Weights of a small transformer language model: 13 layers, 6 heads of 32 (3 for keys and values).
MLP neurons of a small language model. Each row is named by its layer, matrix (gate and up: input weights) and neuron, and shows model dimensions 128-191. Each number is 50 + 15 x the weight over its row's rms, rounded and kept within 0 to 99. A neuron's up and down rows have the sign that makes its largest values positive.
A block is one neuron, or neurons of one layer that tend to fire together. After each block is what it responds to, as a language model described it from the Wikipedia text at the highest values.

L7.gate20:44 55 34 63 33 67 41 58 55 10 47 47 32 69 46 47 82 81 47 40 60 65 37 47 34 22 59 81 59 72 40 51 40 52 51 46 51 52 22 45 46 19 48 56 38 25 70 69 83 53 68 60 32 57 57 72 38 24 52 59 45 55 32 60
L7.up20:60 57 57 44 56 37 58 18 74 74 56 67 11 75 47 43 56 46 47 49 26 05 52 31 47 59 14 59 41 49 53 62 43 66 43 45 67 61 57 49 35 37 50 85 51 41 68 43 90 71 68 35 22 34 44 36 66 42 52 43 72 36 56 57
L7.gate195:45 21 36 34 40 50 50 64 61 61 62 58 49 48 30 59 51 48 58 59 56 45 46 64 33 35 43 54 51 44 59 80 28 58 56 61 37 53 57 50 63 56 42 65 57 47 46 60 74 71 42 32 51 40 53 59 41 55 50 30 54 55 62 52
L7.up195:43 31 60 49 40 59 67 43 63 29 63 74 49 32 37 42 75 53 47 66 69 47 53 56 21 44 51 45 87 58 30 31 45 38 36 85 36 43 58 49 64 52 52 63 35 37 45 23 42 59 69 49 46 66 55 52 60 40 28 37 45 62 52 72
L7.gate354:31 64 63 35 65 32 53 55 64 26 67 38 50 45 53 33 72 25 71 40 43 30 64 61 34 39 57 58 44 49 67 65 34 31 84 36 56 52 61 58 47 55 46 33 47 65 39 31 45 84 63 29 20 59 48 38 52 82 55 36 44 41 30 65
L7.up354:53 67 61 26 31 58 24 39 66 54 54 59 56 56 09 53 82 56 62 46 63 40 58 31 44 51 57 32 58 63 49 89 32 53 52 49 87 37 47 62 52 33 60 40 36 36 40 43 37 57 52 44 61 48 39 51 33 64 49 56 44 43 66 75
L7.gate619:46 48 48 17 58 70 63 37 51 46 60 88 37 58 73 43 76 61 64 47 39 71 37 72 20 67 47 73 49 47 56 88 24 39 17 53 50 47 33 19 75 47 36 51 84 60 54 54 46 78 67 50 52 58 27 66 23 61 39 24 66 44 51 69
L7.up619:25 30 70 41 22 40 46 27 56 51 32 42 47 71 68 43 60 52 58 64 46 42 44 56 21 58 35 82 32 45 44 75 46 53 70 51 16 49 80 42 37 53 64 71 63 13 51 52 31 75 53 45 64 16 49 57 41 63 56 30 23 70 42 49
Clause-opening subordinators

L6.gate502:57 38 20 42 35 65 42 32 62 54 45 81 37 36 48 45 36 91 63 58 52 54 25 75 26 40 72 78 28 60 60 39 63 35 69 45 57 09 49 31 64 67 65 41 38 39 51 45 21 36 69 73 63 60 44 52 65 56 73 41 60 67 61 54
L6.up502:39 50 60 41 26 51 32 51 50 33 44 34 40 49 53 59 78 57 37 52 76 22 66 65 22 44 70 73 49 34 56 66 59 49 70 75 39 37 44 51 51 38 66 37 42 38 41 41 55 46 37 10 39 29 55 43 43 48 63 50 52 49 45 90
Adverb-ending word pieces

L4.gate89:49 86 40 67 43 56 46 10 47 45 59 80 52 59 47 46 33 69 62 43 30 62 51 32 72 38 34 46 56 45 41 57 63 43 66 62 65 22 56 61 65 52 37 57 28 62 43 63 50 55 49 38 42 77 42 14 29 50 62 40 27 58 21 53
L4.up89:29 46 27 51 69 58 88 46 55 73 57 39 70 36 38 33 37 28 44 71 67 30 74 50 27 17 41 53 57 33 59 39 62 21 50 39 63 58 26 60 65 53 43 59 43 20 55 56 51 43 53 60 60 75 40 47 23 65 60 50 72 39 44 44
L4.gate219:37 27 59 82 29 56 46 53 15 43 51 69 59 22 48 63 46 38 42 72 31 79 59 28 34 24 83 56 64 58 68 57 59 52 63 29 42 53 36 43 40 43 41 44 34 35 27 66 51 71 38 53 50 61 22 49 51 44 63 41 54 23 42 38
L4.up219:27 45 31 59 44 58 57 94 61 36 45 46 26 72 44 42 71 56 65 31 70 38 34 58 58 22 61 41 64 34 58 47 70 41 70 54 57 59 57 90 61 36 30 33 65 62 53 56 40 35 41 43 27 53 47 64 47 52 61 71 31 61 38 44
L4.gate425:51 57 27 59 35 52 60 58 29 52 52 54 45 63 39 87 44 44 63 28 76 53 36 50 29 52 43 43 68 51 80 33 80 66 65 26 64 60 45 66 50 42 44 47 36 64 51 45 45 39 39 46 54 65 48 51 21 42 73 71 41 66 55 35
L4.up425:40 41 80 44 34 58 54 49 42 87 27 67 37 54 57 24 20 72 53 45 50 58 38 54 34 39 63 63 68 34 44 42 50 27 58 57 43 45 71 46 40 26 52 59 19 44 66 54 71 60 18 31 47 69 30 69 53 38 52 37 20 72 38 65
L4.gate483:87 60 47 50 41 44 37 90 64 70 59 57 45 44 53 57 37 79 53 46 57 58 25 39 33 63 53 72 47 55 45 55 44 50 47 54 64 47 67 31 51 39 26 36 54 61 73 64 61 51 50 41 51 68 61 42 44 28 52 64 47 77 44 44
L4.up483:59 37 67 09 47 75 59 43 47 43 38 48 37 59 48 53 32 62 43 37 43 58 72 47 47 58 71 56 54 70 25 58 56 57 40 53 38 58 39 52 34 25 51 38 30 70 57 56 49 49 38 42 90 78 70 50 47 50 60 39 47 60 58 43
Word-ending suffix completions

L7.gate200:76 57 43 63 46 84 42 58 53 36 51 72 37 51 26 78 62 47 78 56 36 68 59 33 21 54 38 73 38 58 83 51 48 31 52 24 55 27 69 72 46 43 36 18 54 63 34 62 38 29 32 64 66 45 46 40 40 37 66 32 38 23 59 43
L7.up200:59 35 38 57 58 66 57 60 70 60 59 66 47 59 35 58 48 64 50 38 63 47 23 52 47 49 51 26 72 63 86 64 45 40 53 55 30 00 73 72 30 44 39 22 17 29 77 31 71 53 33 57 59 32 49 55 44 52 42 71 49 71 64 70
L7.gate327:65 62 81 59 44 54 19 37 45 69 34 44 53 73 27 28 63 29 39 25 26 67 54 69 55 35 30 40 62 58 51 44 45 36 62 52 38 30 57 46 26 63 41 39 39 29 75 72 62 68 33 31 21 39 33 52 68 46 59 35 35 53 74 54
L7.up327:50 55 44 61 25 61 34 68 34 49 82 43 29 43 43 56 72 42 60 53 28 57 22 43 49 60 43 61 16 43 44 15 50 55 50 58 67 29 68 72 46 71 17 54 32 59 57 55 73 36 35 56 22 38 28 40 69 70 52 43 55 39 43 50
L7.gate514:49 41 52 64 31 56 57 55 32 39 65 65 54 44 40 51 35 85 49 28 59 85 51 68 31 74 54 55 53 49 39 66 28 57 63 57 39 44 42 44 38 60 46 38 50 47 20 56 47 44 51 71 39 41 69 68 38 40 49 77 53 52 81 63
L7.up514:35 53 33 30 41 59 51 43 41 65 53 41 86 55 25 54 57 31 42 59 44 77 58 61 30 38 62 72 24 57 34 70 79 68 52 26 60 39 40 59 19 76 40 47 67 36 33 42 45 55 40 68 35 50 59 43 37 36 71 35 55 64 51 61
L7.gate583:60 61 52 58 24 59 53 33 52 44 47 70 35 52 51 60 42 45 45 33 49 63 68 48 46 34 82 49 50 57 55 34 37 44 53 87 38 47 73 67 42 53 47 26 50 37 57 39 47 51 35 48 21 57 52 35 25 39 42 42 28 62 60 53
L7.up583:78 76 44 56 47 54 39 44 40 48 57 58 78 68 35 46 86 35 57 63 48 72 58 54 35 68 82 45 52 29 25 52 27 50 39 50 31 34 68 52 60 42 50 38 56 57 51 72 50 25 20 26 57 43 61 30 18 46 54 46 36 39 59 52
Pre-modifier adverbs and auxiliaries

L6.gate287:56 45 65 59 37 45 47 56 86 45 55 28 68 44 28 76 59 63 30 29 42 53 55 74 62 51 50 48 69 53 24 44 38 40 47 53 54 45 59 48 50 26 51 52 54 52 26 48 58 48 60 46 13 31 52 48 77 58 64 63 68 32 50 53
L6.up287:43 58 73 35 21 41 53 33 54 85 37 42 53 77 42 63 40 46 62 39 66 38 30 18 46 56 64 26 57 73 46 50 44 45 50 73 42 59 51 74 60 64 65 77 56 44 63 74 55 32 57 42 60 75 18 54 61 52 49 66 82 79 60 49
Post-entity transition points

L7.gate286:59 56 51 30 31 36 18 16 59 44 47 61 39 38 69 57 53 42 49 31 43 65 47 61 85 57 37 44 72 48 57 58 44 34 37 53 39 55 62 43 30 58 41 52 25 67 33 55 55 48 34 42 69 53 66 30 66 66 55 49 69 37 48 31
L7.up286:35 50 29 74 72 59 40 64 34 44 76 53 46 45 72 65 72 76 20 75 50 52 23 43 50 34 53 29 51 45 41 59 70 29 52 49 57 57 45 48 40 52 76 54 35 45 28 41 73 69 58 54 19 44 61 53 76 36 59 64 44 60 26 78
L7.gate315:49 60 68 33 18 55 38 58 68 72 43 13 60 19 38 47 56 64 45 36 61 33 59 65 68 42 49 68 67 22 47 73 48 37 51 33 17 25 64 31 91 57 48 59 55 49 53 48 59 52 65 46 44 51 63 31 31 30 42 45 49 40 43 28
L7.up315:52 30 54 56 39 55 53 21 39 64 50 33 61 52 36 50 44 40 33 32 83 30 78 17 49 57 61 79 31 62 26 58 50 53 39 50 52 43 70 41 65 38 59 60 42 53 78 54 67 35 68 34 49 27 45 48 54 43 50 62 30 30 60 21
L7.gate568:45 75 35 49 58 52 63 40 38 66 62 65 52 25 62 44 30 62 47 57 53 62 58 37 66 63 45 65 49 52 58 18 61 49 48 32 56 30 36 51 72 29 66 79 69 37 46 44 54 72 44 72 64 54 42 52 55 53 59 49 48 65 65 59
L7.up568:22 53 66 35 44 31 33 53 39 78 52 19 48 32 69 25 39 23 38 69 38 58 64 68 58 35 45 75 74 71 41 54 59 54 22 55 46 56 47 53 53 43 34 54 44 72 32 29 70 47 44 44 29 77 74 59 57 46 54 46 50 29 60 45
L7.gate607:49 58 65 64 45 28 49 31 40 53 34 09 58 40 43 36 47 37 00 54 56 43 64 54 14 64 45 63 49 59 49 57 43 30 58 61 67 39 71 44 53 44 64 56 52 46 55 42 48 56 60 30 74 53 28 30 62 52 49 53 57 52 52 54
L7.up607:35 73 45 25 47 45 30 59 55 48 76 55 72 21 56 49 49 25 28 54 85 24 26 61 43 42 53 40 58 64 77 51 56 27 35 28 53 45 82 48 57 39 65 56 59 81 36 44 63 68 28 48 65 24 33 50 45 43 17 68 72 28 36 82
Mid-word continuation fragments

L4.gate59:62 52 79 49 53 47 58 44 57 57 52 35 34 54 48 40 56 63 50 64 48 33 08 67 59 67 40 61 92 39 40 60 47 79 62 35 62 48 14 53 59 60 61 47 40 45 57 53 44 45 58 43 63 79 54 72 75 89 58 63 34 37 63 35
L4.up59:55 51 30 68 57 65 24 67 41 46 63 50 51 27 57 25 62 57 14 37 35 37 68 32 36 16 73 59 10 56 67 68 17 45 37 57 56 43 60 51 55 62 63 48 37 35 46 52 51 56 75 25 58 67 36 46 75 59 48 34 73 42 45 43
L4.gate259:52 51 30 50 45 61 63 61 45 33 52 71 33 60 84 69 25 51 43 50 72 47 14 35 60 44 53 55 51 36 48 86 70 28 65 36 54 46 36 35 38 71 58 45 79 45 25 92 23 60 38 22 59 60 38 56 56 32 46 45 53 45 39 65
L4.up259:53 32 43 19 54 52 42 37 65 49 32 55 41 62 50 39 51 77 27 64 48 41 17 29 39 34 61 14 70 33 54 51 61 57 56 30 43 48 63 21 45 67 40 50 73 57 43 85 39 56 46 31 76 35 72 40 59 32 50 71 75 40 30 58
L4.gate302:51 33 30 54 38 71 66 49 49 19 44 63 67 41 69 62 84 60 29 51 51 37 34 40 53 58 41 73 45 51 19 36 47 50 53 52 40 55 74 36 36 39 36 52 56 46 63 57 50 46 37 48 86 53 67 49 48 61 34 29 36 53 33 32
L4.up302:43 33 42 68 42 91 63 54 66 53 39 47 38 40 50 59 68 72 49 63 20 63 39 44 38 50 77 59 67 56 73 38 70 71 32 19 58 38 51 35 60 70 51 49 53 52 44 70 55 47 16 18 38 40 54 58 34 70 55 61 50 41 57 43
L4.gate538:39 70 30 42 56 66 58 49 44 29 44 30 60 60 26 69 65 42 46 54 37 40 69 61 47 68 60 38 44 40 29 50 37 58 44 51 43 72 38 42 86 47 51 59 57 41 52 83 41 61 64 28 59 28 80 60 60 60 03 65 68 41 63 53
L4.up538:59 31 28 32 48 65 39 37 78 43 53 34 71 49 49 62 63 73 43 37 44 53 36 28 68 81 51 52 52 46 43 67 68 49 00 47 43 58 42 54 54 64 39 54 49 28 62 43 66 45 18 47 50 45 79 46 48 59 38 52 61 31 89 49
Linking prepositions before names

L4.gate60:46 85 54 53 57 47 48 51 53 63 71 44 45 35 36 46 68 36 50 77 26 68 49 26 37 43 45 55 36 57 42 25 61 40 54 49 57 50 55 46 77 16 38 57 51 56 65 43 41 52 56 36 30 52 64 40 71 66 32 43 51 61 42 50
L4.up60:46 55 42 25 63 49 68 42 96 45 65 68 75 49 59 28 59 18 40 83 82 51 54 49 40 55 68 39 09 53 66 46 42 18 46 38 42 35 62 55 52 27 49 47 63 65 58 31 42 47 36 50 45 46 40 58 65 36 30 31 44 49 66 50
L4.gate118:70 75 65 40 20 44 49 28 33 71 49 35 59 45 65 38 29 24 37 58 85 69 41 60 58 60 24 60 47 52 50 45 43 27 64 75 76 39 64 59 56 45 73 49 32 52 41 30 45 35 31 22 72 53 49 66 42 46 79 54 58 51 69 42
L4.up118:40 71 44 23 32 49 28 31 45 63 38 23 45 68 56 39 16 12 43 55 57 50 49 55 68 58 32 48 50 86 67 49 38 34 27 62 72 59 28 34 57 55 82 38 60 34 58 64 76 38 36 39 66 41 45 62 66 32 67 67 50 39 55 63
L4.gate391:63 25 60 56 30 64 53 56 67 48 71 45 44 26 51 46 68 39 37 82 49 54 51 37 55 46 52 79 36 42 55 52 70 47 41 46 86 42 66 38 65 49 61 51 30 56 47 54 55 58 39 24 26 26 60 47 66 57 42 50 49 55 27 46
L4.up391:70 69 60 39 59 65 44 38 42 51 40 80 83 40 49 56 38 53 37 79 44 73 21 52 69 57 60 60 43 35 43 52 49 63 45 57 49 56 50 13 59 57 58 39 51 56 32 58 44 71 38 60 35 21 65 52 72 35 55 34 57 41 44 32
L4.gate464:44 21 69 68 47 51 62 42 70 57 45 51 61 70 68 48 81 36 34 55 72 50 42 58 35 50 65 54 77 41 57 75 58 68 58 64 82 53 33 41 48 32 71 77 53 42 73 38 34 50 41 38 35 48 53 61 49 68 57 39 72 35 62 34
L4.up464:38 57 63 69 23 61 51 28 73 33 70 50 52 51 82 28 54 36 36 38 36 50 40 38 47 24 67 47 29 33 55 54 58 65 54 57 84 50 53 60 46 48 42 46 65 56 34 42 46 38 23 39 59 33 57 54 46 48 48 64 61 29 50 20
Mid-word vowel-cluster pieces

L6.gate363:33 55 55 64 50 61 71 42 50 58 29 69 30 51 23 61 51 38 73 36 34 56 56 51 27 24 25 53 60 33 42 71 24 39 79 62 64 29 48 52 59 43 29 73 46 26 57 33 47 88 54 52 54 70 71 50 41 46 61 49 53 59 34 65
L6.up363:65 59 25 39 62 48 87 41 65 66 30 53 49 83 27 66 69 57 43 56 44 50 55 28 00 33 54 86 36 60 65 64 62 31 59 70 71 46 49 74 76 50 79 38 32 33 45 47 34 47 47 40 49 57 33 47 45 41 35 52 31 80 46 69
Clause-opening subordinators

L6.gate52:59 52 54 66 61 53 63 68 52 48 49 50 42 55 58 46 43 76 26 69 59 51 39 36 43 47 00 59 74 58 86 48 57 59 42 43 37 70 50 58 63 46 50 56 43 71 36 29 44 68 45 64 56 50 40 50 65 51 45 43 31 55 67 62
L6.up52:59 56 54 49 35 54 43 44 47 79 70 43 55 64 20 53 42 47 48 46 08 86 68 41 62 38 55 68 58 40 57 71 50 64 63 63 25 26 55 44 74 30 56 70 55 70 24 44 53 24 46 51 59 32 52 68 57 51 37 70 39 45 74 48
Mid-word vowel fragments

L4.gate69:49 84 53 48 34 40 51 72 40 51 55 66 34 48 21 31 51 23 03 70 22 49 60 18 36 43 48 56 43 48 49 80 28 57 46 70 60 54 53 54 58 52 56 57 48 54 42 54 53 51 62 65 55 44 49 50 26 48 29 39 62 39 67 43
L4.up69:60 47 53 61 45 50 40 53 66 13 24 33 36 52 30 51 54 43 30 29 47 49 51 27 38 50 68 61 68 50 74 81 35 53 52 70 83 68 59 35 38 47 49 75 55 60 55 57 85 47 28 45 39 50 44 71 40 71 21 50 60 43 83 37
L4.gate142:39 63 36 54 31 26 38 29 40 81 41 44 62 65 69 38 28 27 31 38 29 49 40 66 46 37 52 44 48 72 30 49 40 69 50 65 28 59 63 62 40 37 46 43 44 59 40 26 44 70 74 70 36 50 26 63 38 33 43 58 73 32 40 44
L4.up142:46 52 71 60 33 63 47 48 16 40 36 49 49 35 66 39 48 33 37 45 51 60 58 57 75 58 56 44 51 55 58 55 38 59 56 62 50 33 52 35 52 77 51 40 57 60 73 63 32 21 18 50 69 43 42 65 24 41 59 70 56 75 43 38
L4.gate255:54 44 08 57 65 37 54 39 45 41 57 61 47 67 35 31 51 57 47 39 70 38 40 41 24 45 61 54 64 64 23 40 37 35 40 82 47 41 57 54 56 31 55 46 76 31 45 46 73 87 51 61 49 34 69 57 46 34 75 42 62 52 69 54
L4.up255:49 29 30 53 60 70 87 36 66 50 59 68 50 62 40 45 65 53 50 38 77 46 23 48 41 29 34 57 60 63 43 50 33 34 53 52 49 32 67 41 44 46 53 36 59 46 33 31 42 98 42 54 54 28 53 59 29 41 62 66 48 60 73 71
L4.gate283:42 28 32 81 55 80 61 60 23 61 58 63 71 61 59 15 58 64 41 39 26 61 42 37 19 61 52 50 74 65 36 29 45 89 58 71 44 45 61 56 44 37 36 54 68 47 47 47 45 80 46 24 71 57 50 56 41 25 33 66 33 52 60 39
L4.up283:46 25 55 74 45 46 57 26 37 22 57 66 56 30 64 42 59 28 54 58 40 53 58 45 38 66 66 38 42 60 43 72 54 47 13 77 46 45 32 62 22 81 65 69 60 30 42 65 42 56 76 41 85 49 44 65 49 38 75 27 53 57 74 45
Prepositions and clause connectives

L6.gate545:59 63 27 68 49 63 51 53 30 62 63 71 30 34 53 54 41 45 58 32 28 32 34 32 46 50 27 61 78 63 80 59 57 48 53 62 72 47 52 66 57 23 49 76 50 36 46 45 42 40 29 56 74 48 34 39 82 12 38 19 53 49 52 30
L6.up545:62 48 34 49 58 59 54 44 47 41 36 42 32 44 63 77 51 85 18 45 43 58 39 54 52 72 35 52 41 50 58 43 43 56 54 51 45 60 44 66 55 37 64 47 58 37 46 68 38 29 84 64 25 55 66 44 51 12 37 18 53 62 35 33
Prepositions before named institutions

L7.gate134:63 58 31 55 46 30 44 48 62 40 55 42 35 76 62 70 69 68 38 57 38 18 60 53 50 49 58 51 56 41 75 54 51 75 57 45 55 56 61 37 54 54 35 54 30 52 50 31 44 26 50 41 25 47 58 59 78 71 60 47 57 71 11 69
L7.up134:42 41 44 48 49 62 56 51 46 50 41 67 53 48 79 65 84 64 30 46 43 46 54 58 86 32 55 43 46 49 78 63 71 72 34 31 66 26 56 56 54 77 39 44 46 53 46 24 50 55 08 48 39 47 37 44 39 46 37 39 43 61 43 61
L7.gate450:68 41 41 46 64 43 68 40 54 42 40 62 53 56 53 52 41 42 62 73 69 65 35 67 38 41 51 61 80 59 57 25 59 26 61 70 55 59 45 41 69 46 42 54 37 61 31 41 31 47 54 76 33 67 72 57 62 54 77 65 92 40 54 69
L7.up450:39 47 36 69 34 66 52 69 57 47 85 68 46 44 63 51 18 71 49 49 59 49 44 63 57 29 45 64 47 51 36 35 59 42 44 57 45 35 48 71 64 45 18 54 47 65 31 64 40 37 47 55 26 59 47 47 53 73 29 43 45 77 61 61
L7.gate602:74 59 45 60 73 69 38 43 37 42 57 74 36 40 69 51 69 78 37 66 45 65 65 51 25 49 34 57 51 59 77 48 62 66 41 55 42 54 63 41 42 57 08 19 57 64 52 81 71 57 88 85 39 30 50 65 58 33 45 44 67 73 79 65
L7.up602:55 55 13 57 82 70 48 41 53 60 91 40 10 54 47 51 44 49 45 66 56 47 43 39 15 57 47 67 54 68 68 38 57 64 45 48 25 41 48 66 64 44 64 62 43 69 45 42 47 26 37 51 43 50 51 44 63 72 41 31 41 58 47 63
L7.gate614:56 66 41 68 70 34 49 76 73 71 77 70 71 47 25 68 50 51 43 53 57 28 50 31 66 48 51 57 51 42 50 39 29 46 55 61 68 54 39 30 57 57 62 37 51 45 47 51 58 37 31 66 36 41 47 40 32 50 94 64 23 49 55 74
L7.up614:36 60 64 42 58 43 60 75 61 45 23 26 51 71 64 51 37 53 41 63 44 34 39 47 31 36 48 45 45 67 63 73 35 24 61 79 39 30 38 46 50 47 67 50 61 30 52 40 59 48 26 37 67 76 36 63 47 41 80 56 67 79 45 56
Argument-taking prepositions